Weights of a small GPT-style language model, trained from scratch on English Wikipedia.
Architecture: LayerNorm after each residual sum, learned positions, biases, tied embeddings.
Training: a variant of Muon for these matrices, 102M tokens, 12391 steps.
MLP neurons of a small language model. Each row is named by its layer, matrix (up: input weights) and neuron, and shows model dimensions 16-143. Each number is 128 + 24 x the weight over its row's rms, rounded and kept within 0 to 255.
After each neuron's rows, "fires after" lists the tokens most often just before its 100 highest values on Wikipedia text that the model never trained on. A number after a token or word is its count.

L5.up546 [136 123 164 122 153 123 114 120  97 139 154 126  88 115 129  97 159 132 129 163 116 120 167 148 112 157 113 124 150 112 108 115 171 157 139 111  92 124 133 128  94 157 192  77 168 115 128 102 113 121 175 114 131 176 102 102 120 124 119 104 122 141  91 159 141 139 127 137 127 123  84 151 115 130 119 170 125 111 120 133 146 128 134  98 115 144 139 126  85 151 147 158 124 130  74 129 103 116 165 113 133 126 184  84 117 117 113 132  97 102 112 165 144 113 132 102 143 133 123 150 110 154 157  96 120 119 121  86]
fires after: " " 97

L7.up132 [137 103  66 164 120 111  94  81 175 174 122  86 147 109 138 133 174 139 153 143 125 149 108 114 102 112 152 106 131 109 135  99 119 120 127 151  87 127 136 110 162 142 102 137 162 118 116  90  88 138 103 135 152 139 125 132 105  95  62 154 139  92  90 144 130 124 130 141 148 101  97 169 118 105 136 101 134  82 107 136 156  89  99 141 135 101 131 137 136 118 166 118 114 167 118 126 105 160 157 121  98 124 124 106 160 122 131 144 154 142 163 129 129 152 131 115 129 131 122 158  82 126 161 158 128 128 125 119]
fires after: " C" 18, " B" 12, " G" 10, " Ar" 9, " V" 5

L7.up135 [164  99 119 163 137 133 149 128 131 140  85 119 145 109 142  99 129  89 167  86 127  87 143  91  95 121  89 147 142 114 127 106 137 114 126 137 134 113 137 176 134 125 136 141 115 146 136 115 124 156 126 153 188 107  91 110  84 130 141 159 158 123 111 173 152 139 121 131 139 136  59 150 122 176 106 144 104 108 138 128 178 117 114 115 166 127 109 133 144 146 119 114 163 142  87 155 116 108 151  97 115 108 143 108  94 147 146 129 138 142 120  97 155 118  98 137 148 157 129  97 106 126 121  91 123  92 113  94]
fires after: " " 70, " was" 6, " U" 4

L5.up548 [135 105 144  93 141 140 108 117 134 125 147 152 105 156 154 126 155 143 138 153 121 118 131 156 132 132 133 110 150 128 106  91 115  86 137 122 159 110 123 147 129 129 100 122 102 159  97 140 125 118  55 121 140 160  91  68  96  94 151 148 132 163 148 157 144 132 138 107 146  93 146 136 128 139 120 128  96 123 186 130 134 110 147 111 113 152  93 114 141 143 124 105 132  90 103 147 145 102 111 161 122 159  71 116 102 117 163 164  86 131  83 159 150 109  98 155 168 145 157 123 133 170 124  92 123 140 127 152]
fires after: " " 63, " (" 7

L7.up231 [135 116 124 171 116 117 145 105 114 138 134 176 125 153 164  85 105 145 145 140 155  61 100 137 122 103  88 116 113 108 152 139 135 165 160 133 156 119 143 113 109  98 127 111 154 158 121 122 136 120 111 104 113 144 145 153  99 134 146 127 153 113 140 109 150  98 120 104  80 123  79 118 132 145  98  85 134 132 150 107 117  97 120 129 138 107 155 138  83 144 146 130 101 113 158 161 124 140 137 124 100 135 124 109 120 158 120 114 136 125  97 208 118  98 124 176 153 125 116 152 127 127 177 146  96 132 108 131]
fires after: "," 18, "|" 16, " St" 13, " I" 5, " G" 5, "ar" 5

L5.up219 [105 146 129 127 124  85 129 171 163 135 154 132 101 103 158 106 131 127 113 116 130 121 116 162  70 148 134  97 112  86 124 151 151 121 108 110 111 104 108 162 141  77 120 127 134 158 146 100 136 157 177 115 115 122 110 139 102 142 111 130 107 114 150 148 128 160 182 117  88 158 154 130 154 128 118 106 127 175 130 156 112 142 144 136 128 154 164 100 148 158 138  99 138 119 128 140 117  64  86 142 153 187 120  99 135  91 139 127 122 153 132 122 136  94 163 107 137 119 111 113  91 134 132 148 159 125 172 101]
fires after: " " 50, " c" 10, " h" 4, " e" 4, "." 4, "–" 4

L7.up477 [ 93  74 141 120  96  90 103  70 105 144 141 157 142 157 120 132  86 123 184 115 149  97 117 131  94 112 123 130 125 146 131 156 119 177  96 125 133  96 154 106 145 131 136 175 118 115 152 164 123 101 148 127 154 150 140  98 134 139 159 154 109 149 140 144 115  83 126 112 124 146 134 126 130 108 118 101  75 141 152 145 125 126 105 172 143 169  88 131 162 167 116 129 155 178 120 163 123 147  96  95 116 119 169  95 134  83 113 108 152 139 118 133  92 160 126 131  94 114 117 152 105  99 114 138 133  93 122 132]
fires after: " |" 26, "," 16, " at" 6, " to" 6, " in" 6, " the" 6

L7.up123 [106 125 161 179  90 128 170 124  94 121 126 131 175 163 150 111 129 124 116 157 102 108 109 143 145  77 135 151 124 132 140  97 138 122  94 154 111 122 147 136 138 117 161 122 133 128 103 150  82 183 137 136 100 123  85 137 113 117 132  92 133  98 129 166 159 147 126  87 115 104 125 146 117 123 135  90 190  95 134 101 169 118 148 125 162  99 141 147 137 173 147 136 172  93 179 103  77 133  95  98  96 124 111  91 129 107 130 136  94 143 128  87 172 111 115 155 146 144 113 100 111 147 170 142 100 139 156 122]
fires after: " D" 37, " V" 9, " P" 8, " d" 4

L7.up366 [124 109 134 170 125 165 135 109 101 102 110 150 166 148 168 167 131  90 120 117 144 118  68  96 137 118 129 134  72 156  98 123 170 135 127 151  73 127 116 142 148 145 161 155 132 113 128 104 172 133 114 108 158 132 103 137 137 180  95 140 157 131 143 141 138 111 132  98 135 153 105 119 170 147 144  90 159 108 126 148 123 102 128 131 133 146 112  98  89 148 179 140 122 115 147  92 106 124  90 136  87 117  92  93 118 124 135  87 102 143 131 102 115 139 148 115 189 160 159 143 146 167 109 131 103 125 107 123]
fires after: " ph" 13, " (" 10, " ro" 10, " pro" 9, "ro" 8

L7.up207 [134  91 115 142 103 145  98 174 138 107  80 116 132 120 132 158 131 113 160 107 148 114 129 109  89 116 109 153 148 154 162  86 166  99 173 131 144 119 116 174  98  96 139  99 166 136 117 128 140 107 141 155  97 176 117 114 116 113 103 117 171  89 155 174 137 126 112 125 140  81 132 121 162 144 139  80 120 132 130 112 150 157 105 147 123 141  88  95 142 155 123 126 137 120 143 157 113 162 114  89 134 131 119 164 127 138 160 124 119 108 113  91 145  99 134 115 118 124 108 174 127 118 104 171 136 105 146  79]
fires after: " d" 16, " c" 15, "d" 11, " V" 9, " con" 8, " D" 4

L7.up249 [103 122 158  79  96 165 112 140 132 137 151  91 130 133 145 163 143 128 113 106 117 130  99 110 104 117  93 116 126 136 133 123 151 188 100 129 150 119 161 140 193 144 130 135 101 129 107 165 123 148 144 167  95 105 107 135 145 143 102 100 143 109 135  99 104 132 154 117 100 121 117 154 136 143 112 129 157 116 129 117 115 158  97 114 152 171  98 132  99 146 120 103 117 160 108 117 136 123 132 112  80 146 150  95 142 136 159 196 136 115 123 141 118 146 104 143 127 131 116 160 155 105 130 108 121 114  89 126]
fires after: " |" 25, ";" 16, " and" 9

L2.up9 [168  88 174 131 143 120 152 121 125 143 101 134 131 143 144 108 158 168 107 110  93 116  96 156 107 182 135  79 134 151 158 151 197 168 106 101 118 101 152  53 178 146 133 159 167 135 131 156 113 122 124  97 165 127  99 130 111 133 154 150 149 116 126 136 124 101 132 141 115 129 108 149 126 151 114 134 135 163 129 119 126 127 179 117  97 119 114 101 104  88 134 108 118 128 180 144 143 103 157  96 126 124 148 140 100 142 129 132  79 146 145 136  97 137 141 119 136 106 142 139 108 135 137 169 139 105 157 121]
fires after: " " 64, " (" 12, "-" 6, "–" 6

L7.up216 [160 109 101 130 121 171 171 138 141 139 128 141 154 133 108 138 128 123 110 125 180 108 148 136  92 123 106 117 135 103 125 166 170 131 159 151 140 125 108 131 141 132 118  87 152 153 100 115 117 128 127 154 167 111 135 115 118 135 116 117  88 116 137  98 108 102 106 160 106 137 132 146  97 133 139 123 100 153 138 150  95 172  93  99 128 118 133 119 163 151 125 165 120 102 130 180 130 159 111 130 151  58 132 127  67 105  87 153 120 100 108 109 128 101 155 128 135 136  86 121 114 161 134 135 146 122 169 158]
fires after: "," 24, " well" 18, "201" 8, " (" 7, " t" 4, " served" 4

L5.up370 [129 118 137 118 150 137 158 135 129 115 131 110 106 104 110 116 122 118 110 116 157 113 182 159 127 152 125 122 113 164 116 120 119 162 136  76 124 116  95 121 176 129  85 157 110 126 169 117 122 156 147 147 183 122 118 137 158 154 109 151 141 115 157 128 117 133 145 157 155 155 157 130 107 136 124  95 114 154 103 109 106 139 127 126 153 166 139 164 158  92 159  87 124 122  79 166 127 109  66 116 122 113 123 142  63  77 161 134 113 100 159 110 148  99 119 143 123 150 123  75 146 126 121  98 140  64 115 130]
fires after: " " 64, "3" 7, "0" 5

L7.up412 [111  97  93 132 116 131 136 121 114 100  93 131  79 132 127 177 136 130 193 121 124 143  97 129  80 157 199 119 120 116 127 123 161 112  93 140 120 142 136 148 143 126 143 135 131 121 130 150 112 127 105 114 123 122 125 126 113 143 103 133 168 123 119 117  97 145 114 153 108 130 113 132 121 113 170 103 137  89 100 118 163 105 110 135 114 115  98 181 100 139 100 109 136 151 153 133 115 109 153 136 133 123 143 135 110 143 165 175 124 154 117 100 148 164 112 131 122 164  78  99 132 181 199 153 141 140 141 122]
fires after: " |\n" 17, "G" 10, "t" 8, " L" 6, " /" 6, " Th" 4

L2.up571 [136 115 129 128 110 162 139 122 147 119 161 135 116 136 121 111 111  99 110 106 106 104 145 126 151 118 156 130 155 119 106 127 197 149 122 127 132 175 100 129  87 163 134 121 156 127 102 144 116 123 136 137 131 138 171 133  90 128 106  89  95 102 118 128 106 117 162 148 141 154 121  76 107 106 111 151 111 150 144 140 136 158 120  60 115 160 143 102 153 142 108 114 149 129 143 127 163 131 108 115 123 114 138  84 167 184 120 134 103 122 189 139 118 144 114 132 171  82  90 154 130 145 121 134 182 102 109 117]
fires after: " " 49, "–" 14, " (" 6, "3" 6, "-" 5

L7.up145 [127  83 160  92 173 142 103 107 125 134 140 124 111 186 125 138 132 164 130 116 107 153 168 128 110 102 128  92 141 169 142 127 101 123 125 108 112 148 136 132 142  90 125 131 127 127 135  82  90  94 139 158  85 142 136  97 115 101 100 117 153 154 159 113 135  98 136 134 114 140 136 133  86 112  73 152 115 119 166 114 130 146 118 100 156 105 123  79 158 148 109 148 139 126 170 172  87 129 143 118 132 134 125 107 135 139 130 112 149 160 101 158 100 179 131 113 130 118 149 136 100 105 156 155  69 104 125 136]
fires after: "." 43, ".\n\n" 10, "==" 7

L2.up499 [141 105 120 155 129 143 126 128 134 120 114 111 140 126  84 131 128 104  97  99 137 134  98 141 128 176 152  92 129 119 136 108 185 139 169 116 132 152 105 128 149 101 138 116 113 113 117 119 170 146 142 151 110 119 154  91 137 119 177 112 105 127 151 127 106 130  89 103 126  81 105  87 154 150 132 154 147 160  83  96 143 135 150 105 171 149 142 115 110 106 118 125  84 130 122 180 127 131 146 108 111 159 153 100  69  96 109 106  85 153 181  96 130 127  90 136 167 121 135 159 117 117 132 145 110 132 111 105]
fires after: " " 60, "–" 11, " (" 4

L7.up22 [125 157 148 117 132 116 164 102 135  97 102 145  71 133 101 107  94 140  81 135  97 110 121 122  93 113 106  86 129 100 135 159  96 158 151 125 115 168 144 129 165 125 153 124 126 140 119 160 127 162 168 151 126 152  85 152 147 117 178 188 131 157 121 131 108  82 156 110 107 100 133 157 129 104 100 115 106  96 151 160 144 114 131 103 158 102 118 139  85 161 136 151 120 122 103 125 160  94 111 141 107 131 104 125 146 118 137 127 168 128 135 164  88 133 140 124 109 130 141 141 121 154  91 167  98 129 167 115]
fires after: "," 21, "." 20, "ollow" 10, " and" 4

L2.up168 [145 136 123 144  94 146  84 151 124 143 149 145 139 117 103  98  80 132 157 156 121 174 178 183  86 147 131  96  99 160  94 112 109 149 100 102 161 165 148 139 145  97 121 124 132 128 131 146 127 149 117 125 148 137  86 162 150 120 112 103 163 107  81 156 107 132  91 105 118 144 183 129  90 110 110 149 108 137 145 109 142  95 103 103 134 125 105 171 150 140 148 112 100 100 123 108 134 156  89 172 146 139 117 170 109 143 133 180 102 149 180 132 123 108 150 124 134 133 108  98 126 128 129  86 124 137 126  93]
fires after: " |\n" 52

L7.up113 [126 117 132 145 153 128 109 143 126 148 127 193 156 175 173 104 130 138 107 138 167 142 147 145 131 125  95 131 139 103 124  97 139 136 122 161 127 157 101  93  98 124 174 131 161 122 138 134 118 159  91 106 147 148 108 148  92  85 118 114 127 119  89 120 136 117 117  93 156 170 103 113 153 152 112 113 121 100 158 142 163 143 132 110 117 152 138  91 113 113 102  84  93 136 170  86 132 131 105 141 137 163 169  99 120 150 159 130 126 158 140  84 109 108 102 153 150 161 124 101 131 136 133 128 114 100 109 148]
fires after: " r" 16, " bro" 12, " St" 11, " st" 9, " s" 6

L5.up525 [184 138 100 162 103 108 134 134 115 110  97 102 121 108 118 138 104 134 150 101 140 122 144 142 147 153  92 135 135  98 134 107 135 135  91 152 127 129 112 133 160 120 115 109 161 118 149  83 102 140 144  87 122 118 166 177 151 158 101 136 138 161 125 141 104 116 141 139 120 108 166 161  93  77 115 141 178 111 128 139 149 163 102 152 103 109 165 153 112 137 121  97  92 134 126 162 131 148 102 141  85 168 117 109 115 117 129 122 121 159 149 135 132  78 123 129 105 163 162  98 100 128 140 148 148 112  89  99]
fires after: " G" 16, "A" 10, "U" 8, " E" 7, "E" 6, " S" 5

L7.up587 [185 142  93 149  89 138 127 123 124 168 128 127  90 144 163 114 115  95 177 121 109 148  95 131 111 145  99 111 134  61 138 111 121 132 137 161 159  93 116 120 129 151 127 111 117 173 143 108 102 105 154 114 129 161 157 139 113  99 127 124 133 115 143  62 143 131 137 123 125 163 142 121 154 166 159 145 158 116  83 157 122 163 122 154 148 120 110 115 129 132 131 102 117 154 104 118 125 111 115  98 105 129 108 131 143 139 159 107 135 175 133 129 133 155 145 118 120 116 127 126 103 122 140  71 111 192 114  80]
fires after: " st" 43, " St" 7, "et" 6

L2.up503 [145 114 168 138 130 181 144 114 140 156 145 128 111 125 120 120 142 128 131 143 144 105 170 152 115 123 131 121 150 146 136  96 167 125  98 122 122 153 134 109 136 165 104 109 130 136 113  69 144 106 149 100 156 123 111 105 131 118 140 120 142 111 129  84 109 139 121 160 140  92  98 112 180 117 120 129 135 140 135 136 136 143 122  72 127 184 119 102 152 139  83  82 106  97  91 102 126 109 123  71 102 107 111 131 107 173 108  93 148 153 144 154 117 141 102 139 125  80 148 111 118 139 138  86 111 134 104 113]
fires after: " " 40, "–" 11, "." 10, ":" 4, "8" 4, " +" 4

L7.up195 [106 125 160 175  97 147  64 140 125 152 121 144 136 123 161 123 117 126 108 121 155 131 142 177 121 120 108 138 153 149 113  87 106 138 134  75  85 131 108 116 121 108 105 111 106 139  91 155 123 137 156 165 153 134 152 133 122 113 157 136 141 146 104 127 166 105 121 145 145 133 135 141  86 127 132  82 134 157 143 138  95  78 146 120 112 137 158 180 159 184 127 123 138 109  85 145 161 136 147 173 109  96 111 123  87 150 175  95 130 121  94 120 111 136 153 111 130 123 150 101  88 113 113 129 138 120 111 130]
fires after: " to" 21, " (" 10, " un" 8, " and" 7, " al" 5

L7.up40 [121 159 106 114 118 142 146 108 156  95 130  89  84 123 182 132 128  80 162 129 137 116 186 118 108 129 148 113 131  99 160 151 171 103  58  89 121 153 147 124  96 113 127 118 134 147 140  75 134 130 101 152 125 127 142 119 148 164 128 129 126 112 112  89 155 136 141 167 123 115 160 110 114 119 165 122 150 108 138 154 178 135  93 148 166 123 117 129 106 134 141 133  98 112 153 129 188 103 160  83 114 139 128 130 141 132 119  69 137 121 146 150 152  97  92 143 115 124 141 119 140  95 103 156 148 122 150 167]
fires after: " V" 30, " N" 19, " R" 14, "i" 7

L5.up253 [114 105 149 140 128 131 117 135 126 106 148 112  90 188 111 151 137 122 128 148 138 143 130 114 168 129 138 144 124 105 144 107 150 167 130  87 133 115 172 108 133 104  67 107 141 152 111 141 114 111 160 119 139 142  97 117 105 135 172 111  72 136 141 147 143 163 119 148 123 144 127 127 104 118 116 198 153  98 117 116 146 166 171 119 115  76 114 115 164 100 108 139 101 113 143 140 113 128 102 120 113 109 154 121 133  98 163 141 160 119  98 138  97  56 127 107 121 164 121 133 148 113  98  95 118 111 141 150]
fires after: " " 72, " (" 9, "." 7

L7.up411 [ 83 122 112 150 121 193 132 114 116 148 126 157 156 124 128 146 153 121 126 136 101 111 167 135 112 124 155 141 139 109 141 110 101 122 110 108 137 167  97 145 202 107 168 119 138 132  88 105 175 140 120  84 141 147  98 126 123  87 127 175 130 136 122 112  81 141 119 147 150 117  72 138 109 156 156 146 145  94 136 135 110 121 150 127 160 136 142 116 148 137 121 118 114 160 143 118 133 153 145 113  66 156 118 153 110 120 113 117  84 110 112 163 143 144  91 136  97 171 162 147 119 111 132 136 137 128 119 110]
fires after: " " 22, " U" 7, " Trans" 6, "9" 6, " Val" 5, "\\" 5

L7.up214 [153 152 156 122 101 106 157 123 156 136 105 105 148 155 130 157 121 116 114 140 111 143 113 160 127 147 159 135 150 143 157 138  99 115 125 130 111 179 103  93 137 107 176 134 120  90 125 109 150 155 155 155 138 179 102  89 120 143 124 141  96  70 132 134 126 107  82 172  85 142 165 105  89 135 154 139 168 138 107  79  99 116 154 101  88 114 119 126 142  95 170 122 102 107 144 144 165 143 141 149 132 132 189  95 125 112 104  94 111 104  98 112 147 107 112 120 125 152 136 140 114 129 138 127 152  99 142 143]
fires after: " V" 52, " v" 20, "i" 8, "z" 4

L7.up550 [101  93  91 123 115 144  99  97 123 127 124 121 124 125 139 127 101 105 128 163 115 123  94 142 188 110 136 129 109 141 106 136 112 132 131  94  92 130 138 167 144  83 149  64 150 116  89  94 117 106 111 116 118  85 115 104 158 134 105 119 149 131 118 107 132 172 150 131 170 163 121 110  94 155 133 118 128 125 122 171 132 141 127 145 142 132 151 116 123 136 129 145 131 125 147 162  92 159  77 126 151 111 100 120 169 111 131 118 103 176 173 122 156 139 135  94 195 136 169 110 129 122 185 115 126 124 157 104]
fires after: "==" 22, " (" 14, " A" 13, "E" 7, " E" 6, " H" 4

L2.up468 [105 169 147 142 123 129 119 144 116 112 114 149 123 126 148 123 141 126 108 146 165 130 118 164 125 100 125 140 164 143 134 143 107 157 120 119 152 120 137 168 136 131 201 189 155 103 133 135  95 149 133  97 138 149 134 119 112 179 141 154 149 118 110 140 128 136 133  95 141 131 157 146 113 122 152  94 162 122  62 122 104 122 134 136 102 161 162 111 149 130 118 151 163 137  96 170 109 153 103 114 152  97 139  96 139 110 118  90 128 114 150 109 131 110 159 132 142 119 145  95 117 137  91 119  96  84 158 200]
fires after: ".\n\n" 72

L7.up77 [141  94 155 112  91 106 103 143 101 126 153 118 148 156 161  88 190 105  98 126 141 131 150 154 154  81 133 124  80 139 154 112 149 142 135 116 149 114 120 141 102 139 161 127 143 134  75 136 129 122 126 171 104 122 123 103 118 102 173 142 109 154  96 103 123  94 156 121 129 171 113 105 115 154 110 145  86 123 130 161 113 134 105 149 111 140 118 176  98  88 122  98  58 160 146 127 146 109 160 121 120 115 117 146 136 129 110 149 186  92 163 142 146 129 132 100 137 143 130 133 123 100 157 127 145  78 118 115]
fires after: " with" 16, " h" 16, " n" 7, " y" 6, " S" 5, " a" 5

L7.up308 [ 93 145 133 151 128 118 134 134 137 127 129 139 101 118 101  91 112 123 108 123 145 107 142 154  76 125 107 119 167 108 134 132 157 141 111 103  76 123 119 113 131  92 111 101 162 153 135 110 130 145 139 116 153 134 126 155 118 124 154 133 114 104 117 114 116 185 121 109 156 156  90 158 160 120 152 163 115 115 117 133 137 142 121 102 130 146 135 158 156 113  61 137 139  91 159 101 152 155 124 123 141 115 131 172 158 151 158 114 177 105 165 129 111 114 102 122 114 125 147 108  83 116 106 140  79  95 122  91]
fires after: "." 62, " over" 10, " s" 7

L5.up162 [145 153  87 128 152 102 168 170 130 115 171  72  98 137 127 151 142 109 131 167 162 133  91 173 126  94  98 127 182  75 109 147 174 110 134 110 117 146  93 143 139 112 154 126 120 153  96 156 127 112 138 114 162 105 141 144 118 125 138 119 148 145 129 182 156 153 109 164 137 115 126 136 111 114 172 103 161  93  89 125 130 127  74 114 120  89  80 128 130 107 165 109  86 156 121 125 146 123 137 112 140 136 153 122 126 141 102 130 132 172 138 127 132 150 145 111  85 126 153 120 108 168 133 151 108  84 127 140]
fires after: " " 40, "," 10, "_{" 7, " (" 4

L2.up516 [113 141 127 147 127 154 109 128 128 162 111 152 158 127 145 123  90 152 161 148 100 132 158 160 122 143 118 115 132 119 131 173 130 142 105 101 159 103 123 147 110 111 131 152  94 118  75 139 138 131  87  83 124 149 116 135  98 138 108 137 125 140 165 125 178 116 123 124 108 117 136 121 147 133 162  89 186 162 114 129  82  92 146 161 101 186 142 165 163 124  96 166 124 123 105 100 117 174 133 104 180 118 134 129 146 127 137 110 151  83 124 159 103  97 139 133  91 151 137  93 127 145 110 144 111 158 169 135]
fires after: ".\n\n" 78, " |\n\n" 8, "\n\n" 6

L2.up588 [ 75 123  95 135 146 122 161 117 157 153 180 140 110  87 129 147 114 170 142 123 152 140 170 100 155 134 108 133 132 157 108 112 137 122 117 115 144 140 128  89 126 129  62 109 164 128 180 113 161 107 135  86 101  99 157 133 110 111 110 118 160 163 145 178  93 115 109 169 127 107 128 116  98 141 136 166 132 155  97 148 113 112 106 110 140 120  92 131 184 106 101 168 140  93 111 157 143 131  60 143 128 126 135 126 156 162 113 119 111 129 139 138 128 135 121 144 166 137 120  99 123 133 132 127  98 155 113 132]
fires after: ".\n\n" 29, "." 12, "==\n" 8, "\n\n" 6, " " 4

L7.up188 [122 111 148 129 148 145 114 116  95 108 127  94 140 115 120 129 124 128 148 148 138 139 143 142 119 140 117 104  70 138 157 118 141 208  64  99  98 132 124 136 181 106 122 118  90 101 126 117 135 130 118  97 121 111 138  93 144 129 131  85 122 153 138 110 118 152 122 120 151 133 112 129  97 118  93 106 153 106 130 158 191 136 144 165  99 143 115 151 114 176 159 138 104  91 152 113 139 101 119 122  87  79 102 128 133 135  95 129 128 106 112 201 118 148 164 117  98 127 124 124 146 158 116 154  92 120 146 132]
fires after: " the" 44, "A" 8, " At" 4

L7.up204 [158 130 123 111 118 128 113 141 125 106 142 116  86 168 142 103 134 106 142 120 121 147 154 109 127  96 122 146 135 100  96 165  85 144  81 109 132  86 118 150 102  94 121 136  99 116 121 121 115 126 154 100 148 118 136 118 131 102 130 123 148 192 137 145 134 148 134 170 178  95 124 133 164 104 132 134 132 102 140 151 132 118 152 119 163 122 109 178 132  68 102 133  99 143 134 129 114  97 132 136 131  81 122 103 118 126 120 177 108 113 127 146 169 142 149 130 142 169 116 114 138 124  89 133 147 125 165 144]
fires after: "A" 14, "in" 9, "or" 9, " inc" 7, " re" 6, "E" 5

L7.up531 [148 150 126 100  85 121 121 134 152 118 125 147 144 131  93 101 109 118 124 135  96 155 149 144 107 159  87 145 138 123 115 125 107 148 110 155 108 175 114 161 113 106 115 136  99 110 177 137 120 137 129 139 143 141 141  84 170  90 109 139 125 122 132 154 103 153 115 158 170  90 160 146 133  98  95 117 118 115 104 116 143 158 139 172  99 110  98 140 117 113 132 133 167 175 141 134 151 149 145  71 158 139 150 130 171 159  89 149 100 127 159 108 134 108 125 119 106 150  95 117 147  98  71 104 113 120 133 117]
fires after: "as" 14, "a" 12, "um" 11, "ab" 6, "stit" 5, "av" 5